config.yaml
num_hidden_layers: 10
hidden_size: 384
num_attention_heads: 3
num_key_value_heads: 3
head_dim: 128
intermediate_size: 1024
vocab_size: 6798
hidden_act: "swiglu"
norm: "rmsnorm"
norm_place: "pre"
norm_eps: 1e-06
positions: "rope"
rope_theta: 34000.0
rope_fraction: 1.0
qk_norm: false
attn_scale: 0.0884
bias: "none"
tie_word_embeddings: false
parallel_block: false
init: "normal"
init_std_qkv: 0.0297
init_std_o: 0.00664
init_std_up: 0.0297
init_std_down: 0.00406
optimizer: "adamw"
learning_rate: 0.00136
lr_mult_qkv: 0.5
lr_mult_up: 0.726
beta1: 0.9
beta2: 0.99
lr_head: 0.00511
max_grad_norm: 0.5
warmup_steps: 206
schedule: "wsd"
decay_fraction: 0.596
decay_shape: "linear"
final_lr_fraction: 0.0
batch_tokens: 65536
max_seq_len: 1024
doc_mask: true
train_tokens: 410600000
max_steps: 6266
dataset: "wikipedia_en"
MLP neurons of a small language model. Each row is named by its layer, matrix (gate and up: input weights) and neuron, and shows model dimensions 0-127. Each number is 500 + 40 x the weight over its row's rms, rounded and kept within 0 to 999. Numbers have three digits each. A neuron's up and down rows have the sign that makes its largest values positive.
A block is one neuron, or neurons of one layer that tend to fire together. After each block is what it responds to, as a language model described it from the Wikipedia text at the highest values.

L4.gate195:505459485543527488498483518504502416504465549526473515509438543503480472388468453433498523534500478547480444532475495441493481505499479426472490464520573562457419584519474513515565457528470472555461510422525495462539533393493475474486534491492562465561503540506478505487543570477573488489512511531474469491503474480560523476523515512552472584439474565451532476555526500497456480474519
L4.up195:521536495553471452418499491530492503444524483467528513503533487489475475448515456501440550506559472518405502554513512524516459444487440449500481534434475487509538568509528414516497468521570511464458523490474466499521528487544524553518465451490528434513579589512391517427523548608488513497507504521555553400490500476448486580429423511595455520459531480541491533500488465538525471429494
L4.gate266:551468406474493511570541495495465458448522496430545536450478515512561497504498464470476534511455504472484428527379540493447525540471584487532532524459534478466512495499491520470506444521447490538430531476532496483579466532488540464496460444522485527452491448602552530551497531441533432535474521482493495521480511519497483483520452501502510532488513534548496479465540475541431417535564
L4.up266:549491478455511474497545420598534530442488529497523434432507524478503471460467563489552428482569509490512463489482478527501402482486577538521528504478536547555545419531448570518482470459459530539516504496490549565504559496457518427549500456480557469440494565500557494555515534526536528545511545527485465457494504540517483475566428500515537477513546451512504525525461467529467490454506
L4.gate293:541520466508517507448481529540543513562541533531595529327521511518504487454470462527479481517557493477476464503506459498482491425519515485478461496485607556455435506530494500521425507462491501470535514466518507537423402495469530476577542481446477498536430430468529493518566479552545476500509511559574465470502447517500538544503418525451559494477544492447502531468532536530490484489506
L4.up293:510514517545568518466604506521494512577429571571488507514422491523563516481487443526474515479571518524507530492451463530547507485568538561507473486477484492447470521458472477529427464468483453439423448527502543497465506522488571490542455527455465452508417542499468493492538544484474502455555467510520514541520494501451547497480550543465527457513550497469538472548534508481521443494550
L4.gate295:540532455444487500456423471552473467502545512586552452520478561495486438510511518468527501472543406510498459449489478497470478509410512476457518471506465539556520532425468518524486455470434502527497504463463545538477530420412471450465524507469520522503473508442488595495536460494522530522515463498486478542498521484532511466499532531474351558535464594564532497480527477555464543520451
L4.up295:524519454449555534489491534442501474561507445501414537521499488517504429511515452462568476476539495448487527443585532492515428455489472475519496476506461570495511503482523504445474536477481449581477545506502475575524460528427481497585515549575489530477503500520466596441471511506509460462478480587472530523540450540482495492421531531506500561495497525505517469472549493469545456526528
L4.gate547:526547535510473599544483526541493451446460483515440502478513550541479478503427505532502519439500490485478485556538520521486437519527534572462481457477431457468482476534519575590498505488505469493524522497494498584494521439492549484458527542451423497498391478464489488544571516493429520514499508511404505431438493511539454517478478521526503502426432548534572459594531581518484442411456
L4.up547:514501477512532550436577495511476513561524492500510528425533497512484467564527514416572447492502563520550481492545507497467481444487475460585492503479551443539580551489439585422506526495520534417415456437534470470513532505455490475506505435528548494587545545486539496450486435518478561525557479621512578572581471532468568486458475547462436480439527454483496530530503450506491493522505
L4.gate597:462455592466498463526546521513482527513551426511487531560502521544499528511527460530529496582514470479477490514413525484477469558442511518551522575534479495503492509474523494549584523559505587535531519547513483542458515538447506483498461469486471506411421486481543501509543559508512512501445433466496468509422518469502494532512509510453487508488510509507480463480558545500497414518480
L4.up597:568477499518536445479541504462564421531434464402529477436457512459501509505506479521485464566590527516490520493499502484518568534474451477542517554449510543505590457497504460517579465495518495488455456504438522549515526515522443436533492467539536449549513509486479548547522560539516509469508482502547437482551513511478476476539479514488558530516493459533484538480551425513488511492443
L4.gate647:473496533500476453561547437543469464508510476531522502497585502519529432551519474507508480549537441444527522466406529498508412510519492484442519422500490543488401519464471492464496465503545428527434378539507493536454522447430516493477544445540477553602529454465472514501516455511554514446495475465502500460510493500399491494534584530534474522524555511517497429447550467548500440472446
L4.up647:509507503474510544510606568447498460561470554475465536442463464447498517471515512516562484491479475471552573504512531499505520544542512453463455453506463475491457490511462468460533474462507533545510512497533533430508499557518507478538463494491492540517495587513478534419428547496507437485538551571376491429521403491597486482519468525500602492539504532489497553558462443506551477443434
L4.gate868:565471467517470465487518489485497506461398539512487499452468450517530571429484487467474493494571527476467466521454510489502502444456518470483511491568515491524437533546600447507496499591553524437476466540553508579530458498530508464531452533525489488567484534495486483517564454491499468471519509496467504481480521443540451487528562526464466569507536520466490547502510455571487521506478
L4.up868:560543485494494474462457479472425485527533483456459527454470516425494484572474488426391534534550479511567464532505470480512545492430508508516470505463534498493508505485514457553522529532499432475532558563521503588421480513491515501439464462527478502558467520455470469465547496474514492561528464578457428558437470512495510496512450451461549495518492530614489515545450481517489527441501
Responds to: St. abbreviation period

L4.gate101:472464474576531513556488462493581517554476447502472513495477502485482496472511449524472593563516496520503541507571489481522461510545546519495515447461508489485450553468551464544485409467480414484493484547539545536519503422556461465517543479489489482529504501477474519483493574429554513456454469517484443560512552476527499482491465430554549488496444521487479463524552520507456408503515
L4.up101:474493484519530553524443515444493516550512550518473509446545533503493527509503502530451522490466420532547472528534499504491513494511537549591453498475491477475544492434478516499449432449504486510577482470507501497512455510390494452501538479509466538528535428465491527465507520501491517505527464508513488460471605490491485533512449412520491441465492493505517462548530511466509415444423
L4.gate297:544464496522495439463455502509516506481467480538497500530537514496422483581557531508481476510467496452515472444435522488516533539476550486501571547508428466455518527410494567479491468506423497508570503596554475440523496519503478512455513502593494542469484546491516556480452520464535503549406531428494463455482558523451479489467542454521404596545501515468503446466518591496463420487525
L4.up297:555508522457475530536476529534457508453531524521516451522571532438469415485477483482497476544431491491428509533519487479474506486414509525512537549429516503493503447493458438517487474472519456498521450463531537507553510494518531490529469525469498519451476524525452504472417483497470605419420505388496493553476470445541485505525548526467493486549474479491464433590475620433431546477523
L4.gate325:505512467501475489491482553476483526508446436473486471512495580496515520462494517532466527468510493450530432463455503478477509579494451542494547495562464459461479511392462517447417562499462523446503465509561498506503516442468451465530498460551471503555498417516474540427567534497539497479505451480463502529493528576556552507532489515536413548451492502547491447546621536498504499560473
L4.up325:504535470508427472492563555467464514484498533471567531461495430507497460509548504560501448527547476553483440522482433492498488456489521598458471478530496533459417525401483353466522480532484540452547481477465499553445486565469584478535500538554475498478465477489519533494549513470459488514483590506498418500479494528555568529502434471535534503519478520523534461490510499532480496530480
L4.gate331:419505525498517565523558508420518551456510447485487490490538505466505454514530494499534491488481535510499422530463479518509525474464530556481553467498540472504518439459523506457471444556477474444452487450530578610464506479462484483532526457552450532506435500462485492488526520467533472516470424541467447438455483527506552542458471546519481594473503564555489479467543501529453527497506
L4.up331:495517505523516495538542489471435525447514470561429548470476486456524490527497502472519520526474504518500494577522448491478513561521505472505473465505585557482497544567480496437464518500455402512484522558524450490529507481482454524445474484515477500528464567592458405548490533467509572482561519476546482521466501480566538487573417475499455499493401470565522506460449517485600502551484
L4.gate577:517497555470555498533496564413520520484453515439461508575505501525515563499470516515416594507508485468459444499476489486559439498456516434507548470490570548462470500619533466514556438520441547495523463505486492532549518443492482473483479518496462501546527426517529505442507546364525540474504449569492463512513546517547538522598497480504526564467499542550463477452584515495502546467546
L4.up577:453533528543481486497469425473410488524505481465532445544471492479436566419490430457514491480487483497410452522480474519509434526564518501545484517510544492454435493533480568474488485482535499423481523498512465464512394450555514523544404510509438598503468520539459537488514490488450495538553478496541535589499489501553517537496481545525419462505464508504498545489570493494590499500572
L4.gate607:435468480457502556546440490465471544487487481451512619485517472483526477528523537579427511517507464455495474502498434491501475509523471495433483493479495566481498494441480552511546398526569511476539438458494506508501482466519478521530474482524505484511470499506522505515510468422528462431418432491494549460482574502578531471521485464510482513474480474488563519460585522548507508531470
L4.up607:486507497555461478428536440489534556464485449417556522467590527522515487489505518549480560470540463565488504494504544526516590478457487533540499521492424548484497557463520515491499471483532431462502555441556558511494437454482582496575538492459453483551508459513415465456471521507470452500477517508537590518513502513533492499522486533484451467467467485436535535537600493471477472563572
L4.gate806:462515447487485534497441458436520478523499481483508516495592504461483507526546512430460525543449425526515495555433493472518479450453527466501461470552432485437469529556511572519496502489471475442551538469558550525504490462449522569550494504479476457517524527467517495511450498450519435502446433512507486554543480549484526509545485452512469527496516511471492538534622501551437447512500
L4.up806:471478460478488495484494486479452470542451548567410532489496516459551502520486505495565463495461457499485503535475434515485550528496521497531542490467454499524544466533473508471434500464483540509468575556547465568503502517482462516487552477550519494557581511523520534480562442532495493494505540545525445560509453500524477505556443524505517522473435462562480503548586390520534541442510
L4.gate855:472436502488472523560507515445448520545491559479533504487535544569481519536438496516462504488471458390452533499481442498502482486492489535438494475526443410546522502485452463477515381466556537466538509453491545457459536489571397482529494438477508572471473455498537480522536487490507515535524453493460445508579468604493534574544465437577452494566497517521536451452541531610497425481475
L4.up855:471518424522466490583475475458543534531479500467521467459556482522577543518566519514498477522552517468469534465473466509525515463527480501427472561566472495450457484507496442392468462489507564505569476512469558448483500524558516478543554536557546513516545518483456464473511477462494434538450536519462511505475507517562483547488473524508560503479456525511475519494466572498453567515506
Responds to: Transitive verb endings

L3.gate84:495478452512538529468565476527528580568522486470456472520490501529491524570531487508449492557501525456545482503496439479469529511533488493487489462491447469480487448542456527476548470500577459514477450446458468550507511431459546445553536510514447525520579490399474474459426549502546465490478540525523517446532499485517582507442501495462424512520550493539524506499520543542543540519527
L3.up84:486474465419464445521485544613572520562476557485541451541509486577543523545481486505545468494472575444580486548473466490517535542452519485482499465481458515497431488458458500550476539523468527477527537403519585532594543509467434433503488457480526475493506494510442500549536535516530468483532505521486455500522532536445554510473508474520583519516457493488511546514575534501529474496490
L3.gate107:499464562503467469470517475601492498485559512576496497513540525515518539443508494496545564450551502459518431564518470459442493447540490530491468483479469476489502491540476502504461481552493488514405447530559540534547448449445463552511446549425507479582499500475533512448553565465522495413539522530395499608426403483527475448488517541489448524507496557515466480549465522569431563427550
L3.up107:470496572490548568475423558484502473468482520488495480497510517521508508441496496556498443500486486486528506536478544495470528520482445506493509474535501516437575469488528465483572446478532441476473502488505535511531492535500512455573487507499542458574527370465468556458495516470486495537513549508519516514427497467491524498450507426477472533480456522440469521518480427509527481477498
L3.gate164:506480514497497479581461485536623482480504473429426485605434497482492521522481533501453546463460536522493490469502479465499454476449535540477480513539505474499458495461557581453498499511464541590520472440528536483492495491447482519491501495535472613515443455485460505516480443497506455509534505508459432506520515438466532445528493523437526550447475504511526483469424583507565500541585
L3.up164:535510485553489484457495446548451486538466484480533516488464472480475585490552522500497553496510555407483537545457506451601526462470558562516506487566501577473437538519471423525383535488458506476448522506526491479464496532516464418548486488479501438557499493536513502449554576510466482471466494506473543524462411470548531452453560489533493498492513496496499443499468609521495386475534
L3.gate292:509501526507480521573565491455471530489555524450509504505517545484433549459470513489456534539594463456410462510428428441427493412497475472381508454430500511467438576518522497450571528505475519544528417530495558526482443473536535554502538477512477505499497443512523524501540488473518450515485487442476518505441510575520516464462492472508531525451563521540513502455484616488494498463531
L3.up292:504525459475524471520490541439423449503482526481505526422485539515448565444514555501433451467534478499460450488461489504427474528472503557434460493522547437453533465406459534498573438549463474532480493488452490448516532531515513441529523506556523489476498532464481519451516467477478506462553406446488611474500477508528448490553528502409444496447545486495469472537476558441551432464507
L3.gate498:514470469561479456514496491470456442530541490408449469504460556565559584564479520487522518536552465455480488494484463457447452512486475472544504523571479511494532553483444542660520488457537518483547544462434469473531463469485476429577515497501515529569530501474493555447508508471567434501483454539490538450522511475545460405435461553495431522461489434483460515553521507536541509491469
L3.up498:558472477444540492479519527611508520502518518453414531520492520456483474527493453571533528555513466467560564542523537459506404560455498504470466509533492488509524496534522513526504430483552485483558475537508447530456460496560517456505613427462530449544590521470479540520484476492511503545527490488466542478500578453514392520531433486513539531519533438446493613393456548476491503498489
L3.gate577:510506570431508476495409463512555484491534541474504508473509516495486515531476430518482500457554500452461468440480472479510486499471538432462525506480525600498513442547487525514488429469566528514540524503535451477500584510570433473539495502592523452461490524467491511496543500502504475548439508555516494474501520517469529509466519492490542516475466537498528523456525521436456466449500
L3.up577:495475533483533445523521489484480500502460523488481454509576553494483500517495509527456531517452483427524531526474419486452525494496444464521443581529459574491490481525493489533501441439527492514468396503582449423482568578558536528405514582503479396526465545484545568435494424488493479494481513529475430465513462498522528522490533460553521530495526463482502485466496450466473455507530
L3.gate743:489467477512496534523486455536487540518507551525529528485523516514542533524511541486528552486544481485505489490538479489438448528448473477517505505542504527536464501501480469545456496491521574487450420461474510526509453481504502514530512539469493486523522479477585562415464512429539442464387417585474485552463465514585485575544483479467454522382548507486478532443564476542525481488429
L3.up743:483485410466489439599486521518605525451492516446539557504457515506510487507454487506490448476552584431457498510525447524435502468487425535486438487523534488421552480489487516539502564489510484532521459488512477488503498472572579510528508470512469459555500432481519486479456475512516460521471473449517492473502522490484494515462468521446440462501452501462521463475485574393500483561512
L3.gate811:521463528483490561476537472451562527468535478493524494501500555545530471503480550462505533534500494448501508503495467444520538504509446462503457544511468558517522490458432562438502470537544482671467474493479542495533530470496467390544491523418499528518610487435512525501488502523566445542471468517541524505443506536518496570457464453567404524442422460467446422500534447576490462467439
L3.up811:568458525385552529521455460512590521485516531467460434467513491555531395477462462539478450546541490566476407598485522515483441489545501507556490415495431472514466506510566556526518494532509517573519456547508457548484476488529512492529498526544489511493521535465493486506479458546509442525506554527469576394513489498511471476496524473508445504476505482585530458517583570497463521513488
Responds to: Mid-word second fragments

L6.gate142:488522522496507586539586449437600527487522553524510404472544505497471480555464530441468522525452446558519481514542422502425472510468438547545523519537517451482444442451517471515495519468546520490411462467547480531449570451573423522488472473508504504450459465534467453440505507416502492514459518515500522532553525539477561448501463424502559517479515532508464482441564559477509534529413
L6.up142:420476511498472488525521568478479533473515499483466509532465508582586582466483509530467493514437562474559453414504473466466520512540583421515490441609518563470485542477455546552463514568432482502575507482528577505531477516444561499518540497488495492473424490465456561459464479480507474527478424524419524480478469531468563464511451525496531537513510522532479487491480522522535502519530
Responds to: Verbs before their objects

L3.gate188:497484530428486530515491486492486510476427425527461561457594537485477499515478521475539600515437412465524469528458440489511475520465514459519521517507393476473508544523502562565577497474475522549520473561568431472500472474473577545573441467475493503414450538541563480443503502490547519497509438520538549494516486513512534512533545523447507526522524542517487489461514523463418487569467
L3.up188:484510498535520520540512516468536522514551499495481505375440531494544541477504508513527551502521535448551471549574470451477501527500527491522474515495478492443542481519503396357495454498468439464491528565429483507541526548432476461504568458475541476464436414483527511542501479449523529462561565537485516524408500613528548465546483431487492515476511543509495547522489492520553582546481
L3.gate327:497454519486563583489529455498505542562491571562537494506532574472485455538495523450455532485473471481542422494422510492429576513373474536557490538524525496385494473516507515480463502524472496559527537487508474555502527437495485527490481467516458519524539589464489618550462497458528471519500433457509513495476392548550539482546507522479440508476494518507488490431502510518523530573462
L3.up327:476466512466507471491420416456512567513558496502497506510559481516542550508537544559461485501502472382491498460492515453499530481475477575411488453513551444461503527418511555439497547478404493537585468441550510462423495569452517430537571497515455511534464434551474488473536455510523499552551569462484519517465483496478543496477514502527479525447444544517464562518505490498532513435436
L3.gate345:490464545425482550473501496426520505500437484479520484491463499522535573481484536449512506485458454501485445561480439482424553532504538564475493494619476461448514574496466535451456419565537489461561499469573548526495617448520441505492479543505448528504487502465520491531553496521551513495575512511479530461453532551471562565417529447545538583536511562468459477501527490549510509448487
L3.up345:457516433534504550422545451551476501527482455470504512521564437456452488502562457597543430554489490488479505462452540479513447498395487524522500502500550472455504451483535541522467485495475575538507522459549505488554511569467474428540518486490548487555510469485514569457441485518516519453466461528449549436516533536603446558516510569489517490460521495532478507493455531513435498505525
L3.gate519:473502480475535497470507508455525458522499532456558545487422486482487540515519509542530472436506465463496517567494451522437519480537518499471532502531490491512499466480431488415492441519497465532529422476568476563537576482458476504548450513523499477546492537478488473513486432477515517460508499504469462502458527480551524473502492460535448523505570552541482491546555421498535510439482
L3.up519:481502444502563578532510484456483496442486550526520485494478484503529517560488577492452509496549478504587433485544529540504536506500554499554522424474521488476546516472538434540516536557541460511466414471550538481566493517497486442479501484532540546413521462503442581521494464484511525522500522469529456470513497457492456510477537424540421487484515521566558514521560558560449485478526
L3.gate591:510482534531523498434477442513554523576500421505504541512538507472533531524536518522540483482487557489554400452508499458521535445480471549497512466468493443504482464446474561452445455486511449509575431507509571482475534509481504511460516493436504563549526500438438469475496488454510513514478519468394486486496430537516580452493403452521475578554457533480509499520509553543514466606524
L3.up591:453492445483492531503516483441506455546513528511521509538526496528543501545469531501439567510473564518602506497548494528441600461551524418459481475439447569504517587525494558510541518549544568447543488487485472430556390478494460522497442511488489520507540478506503384500507471474549521508493457435555556440550453439456570482514506490440523460484470519576482513487478537437564537592481
L3.gate594:488500516543514523524474511476502517494484499501471502536475459422477525510577484542474568552507527517527475502554501456489539541529543550453503475553423437416492520488500504536581484476501462478518409533515529427479515530460466440459495539516446485514502480488487496540491503440503495518453487482512458488400527527520412478454456454497470538457459518512463512560615562515488440461525
L3.up594:536511524535513572498598518437532546524567567480518518454553522508536531524462560530474551458501501511526424506493454518430496473580448533542582515475511495445545516464449562478484503530472476466520416498496562497490542456406448506458520460503485564450452499512592537494445448483519537525493471515511599444407517516527514478497453484468476516521462558494523507562496481604571548562525
L3.gate653:461485527535519559505500456483525537500476457439516543503478516462551517472492557517442597498539504520496457502521572450463509526494502479486507446515520533520507431431482496469485451533447486425460420486544566461518543442504513438583534483522515547547495440540450511473460562438509567469500417492480537446392507516582497499486494479538464575442385486534474506546522493492458508464510
L3.up653:465523543498471506538452489449487578555474490430522502539540514460513473549477500542515483506542453510514522505500493526542519556542496482497517472426504524380475510441386498538468462528539481541536507441478548537517512486416467511500488576497485471473441411436553491420422535441483563481498549485565549475472560493590526517482466521505412473572450448475435491472497502522522516555497
L3.gate820:501480531479465516521504457571472531508456488513563502486458526416482492515447502501460534515524471426497488394450407477463563545494527503461554404489534524529511488481563526537495485579579536496528490410478514524432489430560539513499454451466507497512497479444550462567549530510546535478504486460499437522467421549534498568545496449503546494494534526543503462538564552537535437477520
L3.up820:564493459418473466527543450532517514514514567540562489503545498521574536493496570570462534493431494521516454526570495525528450546474484475416599501477566486533491504497401458495493468545498540513482518491494492469559514499478452469512539457600500469461557515547530548503495543493497510496449453429474425515445506531543493568545544536484552519474528438571557442511496471554491599521417
Responds to: Verb endings before an object

L6.gate566:465499467387548598509521508470441457468489476479529484458482477485475495494548518453524485453438517510543447485400502483480531507532542519519511514606501553501451457466430565529588479535501447503530431556436484465523478521499483602435504487438457559477522493432487459511513442497519563488490531546453473490523486566461502471458568610543519536489506476480479476522513519461431543558541
L6.up566:509497508524479488552466503523474512530516464467416484490496494542515533494516522572497491476509522495483509473476573516543538471493485405547544566516532516558451464517548482534493499493498418526413539507477499472550441512561520504544492431531541451497544443494434477404522489492491500402477521479438552478580454513556477454529485514527517521537454423440462446492516559411491535436597
Responds to: Sentence-ending punctuation

L3.gate194:535449555441495545505467519494469562553564502569490535457516543501495385479414501497520538484511501478470481522504474478481472485505500468537528486431555508488424452532459512484484512439511455444520444420559501472521505451508512502459416464540531543523480506531496458552527488486554490532548551439501471560449464532523517452554517507462509474449466515503461479506484507426556477437561
L3.up194:487493476451459513432456494477451537528547549506530528544499488537523513518504546498533566534533498511483479478500531453470488544464449499450606529491434508466507502474529463476478433497489506424524513522490439472435545521499487556511460530530446493488558498536499501437594525462520438529516521573435463499483504444446511444514540503510544500523527483511462492552423489471503444485491
L3.gate238:551530561520460502487503475445481518480503517465503546491494540565514512481462505503501431528456547506489489456495441538510570524539452541497496530477540497508456548455456417551475525632583538438465463532533492504474502459543510467473475549557487464588513495606494439526513463516493508494539501508470500520438527491483448442445561473519436451499448600456522439530454536500544517432515
L3.up238:526474592461472494490499565483631500560554421563493520535528495501503560449497507475471491499492495469519588511449478488482523588517491534509533522503477450494467476479503459525476464529486463529510572538470507482498532475488445597539444503548492537529457529524499529584558510469504474422531472551492491491400517522576491444488483454548525576534470502495513477600493501439514510478588
L3.gate405:480482507506527410472444461434502453508542398513462523405573540471509521421449449489491529511442512526452492485551509443490486463522447469512443485451507510484453474625453550514564494506558485491477513492405530502498531449508467476442523508476520488563497601484448552444474414486537534486443534465438506457549514511532500432515485533516526570565515522433482456478487411512523509526542
L3.up405:539501449555485506509485516441512526557520527553536496444505441546471503510574487462546516508527533518487411513539468516502529488444450535525524503442509513507554450451504509480536483511530552534444548566499477558519485492516452435474485548523514511501530522490539512455472472507477440484527534501462477453595439474428495456483504487485479498421535391488500534513462529507512489490526
L3.gate456:522471479513523552455458520449476421541478539528487485484583488502461522489495488508506499498442591586519464496617494478469473487500513452499493502492509578458498485560522495518493507455514489437461460465453524544495494554524459515526518597599524527462459528499532553537510510548509465532437508411475499446502470527547447528511556525550567503462492513482489487513518566560530475568428
L3.up456:538475510565548544405481516494521538551483396468547493435466493502572502552509445590460465505546537505483434519584518452465512462563479404452526453404478480439410537459518513468570555461522456544515450509419571506500478511508485464538491519525523616482495538461554492496466472429532526518459505554516483481495467508494522484436537481553564516476538511493485452518491549553479538473558
L3.gate508:505469496514462516469469499506547476476524483525422589530554571478484463473487521559491560466533478508498470455467437483544448521538582568416538485532429544508479466501446541516501538521502488512575489492472450519504513439553452468509441587480541458506521545463519499484559453481536475488505458484438537487400522599580478551528486485563513546515495574547442462510506556503495480464551
L3.up508:475497523502476514536476509543545433469575484535421521528566544491495424465444524594444490467563578451533519552493496462557455536486525527479474463437491548568500536523485478484437554504505436463504557491526523522501495527533479492451511519522556475541445511557438525521494496487503449471462484537482501498510480548564489540483453508502536499449443551515522481545537502438482481482528
L3.gate884:482541555546480480484475523514423533493590454461479503562502526520469518479489537486463569527507437583479482503434456490483539417493545511478500469574478600486445496458463531474479562504535497552460538544453551504564481452442537522486410502414525521502481460443488476475514505505482549491585493512482505507558463527512553466494528525527501492454497518437520509579477541562498514507504
L3.up884:541528551532463540456536512560498514475512503574444486473529509474481521502451483529550474469502512498516475538466425516489491500491580457579480484442588489464465546538535511510499483462455536490486506473494531495503459421478469497497412516462567610478504495480547563478465484562526531450460431395485544497405471532523448446538481577505454531480505468488460462509454531504507482444478
L3.gate918:546477518497589500512506478542546548508553519482467477513537551477491465405522484400431509478465515529523467487489505497486558535563542504447552452536515472478428513530555472536553516577541507523452473462456548521507574416516554515487477494524479540499486494511508507496483523468531445485496536494430499485388428514547489450507508483524517592498505521424472495531513559490456535413456
L3.up918:533517564476464456471472475501566476492548528538525414453565531513447516504487463451514466515525490507561468456502475555519535509631519515461495458477472496536504452518530510480511559502550428604533611413504505493491553501502484469454468506481490555441461515516533497505524434513422479460569519576446468460404482577518452490520518508521482516457457511409490482546480563459444495508529
L3.gate974:472456513535539534550502512515479440482508431529477509506442522550497578442497465476470517525511448564495527485431453451464565440489505495467473486434448498419463549462470495503530495478533482474484488519485487495563535415488512524525511488522566511461441474517528505469493539464531533435517504451360444530523514551623510444510561473552504562430441487496525534510434520524423534498485
L3.up974:493486508510534485554526557554424411542494528510585504480510484530484426488588439434578455482491468528411531469499568491513507477570571472513540504519452517505493480559498455478507476457485466555508537443479472491522469504441525446591541577623542469504445507482516431442497577525462523462435510505439487527517527547522501506577491519517445522390511480486517518515490512532501458554426
Responds to: Punctuation after numbers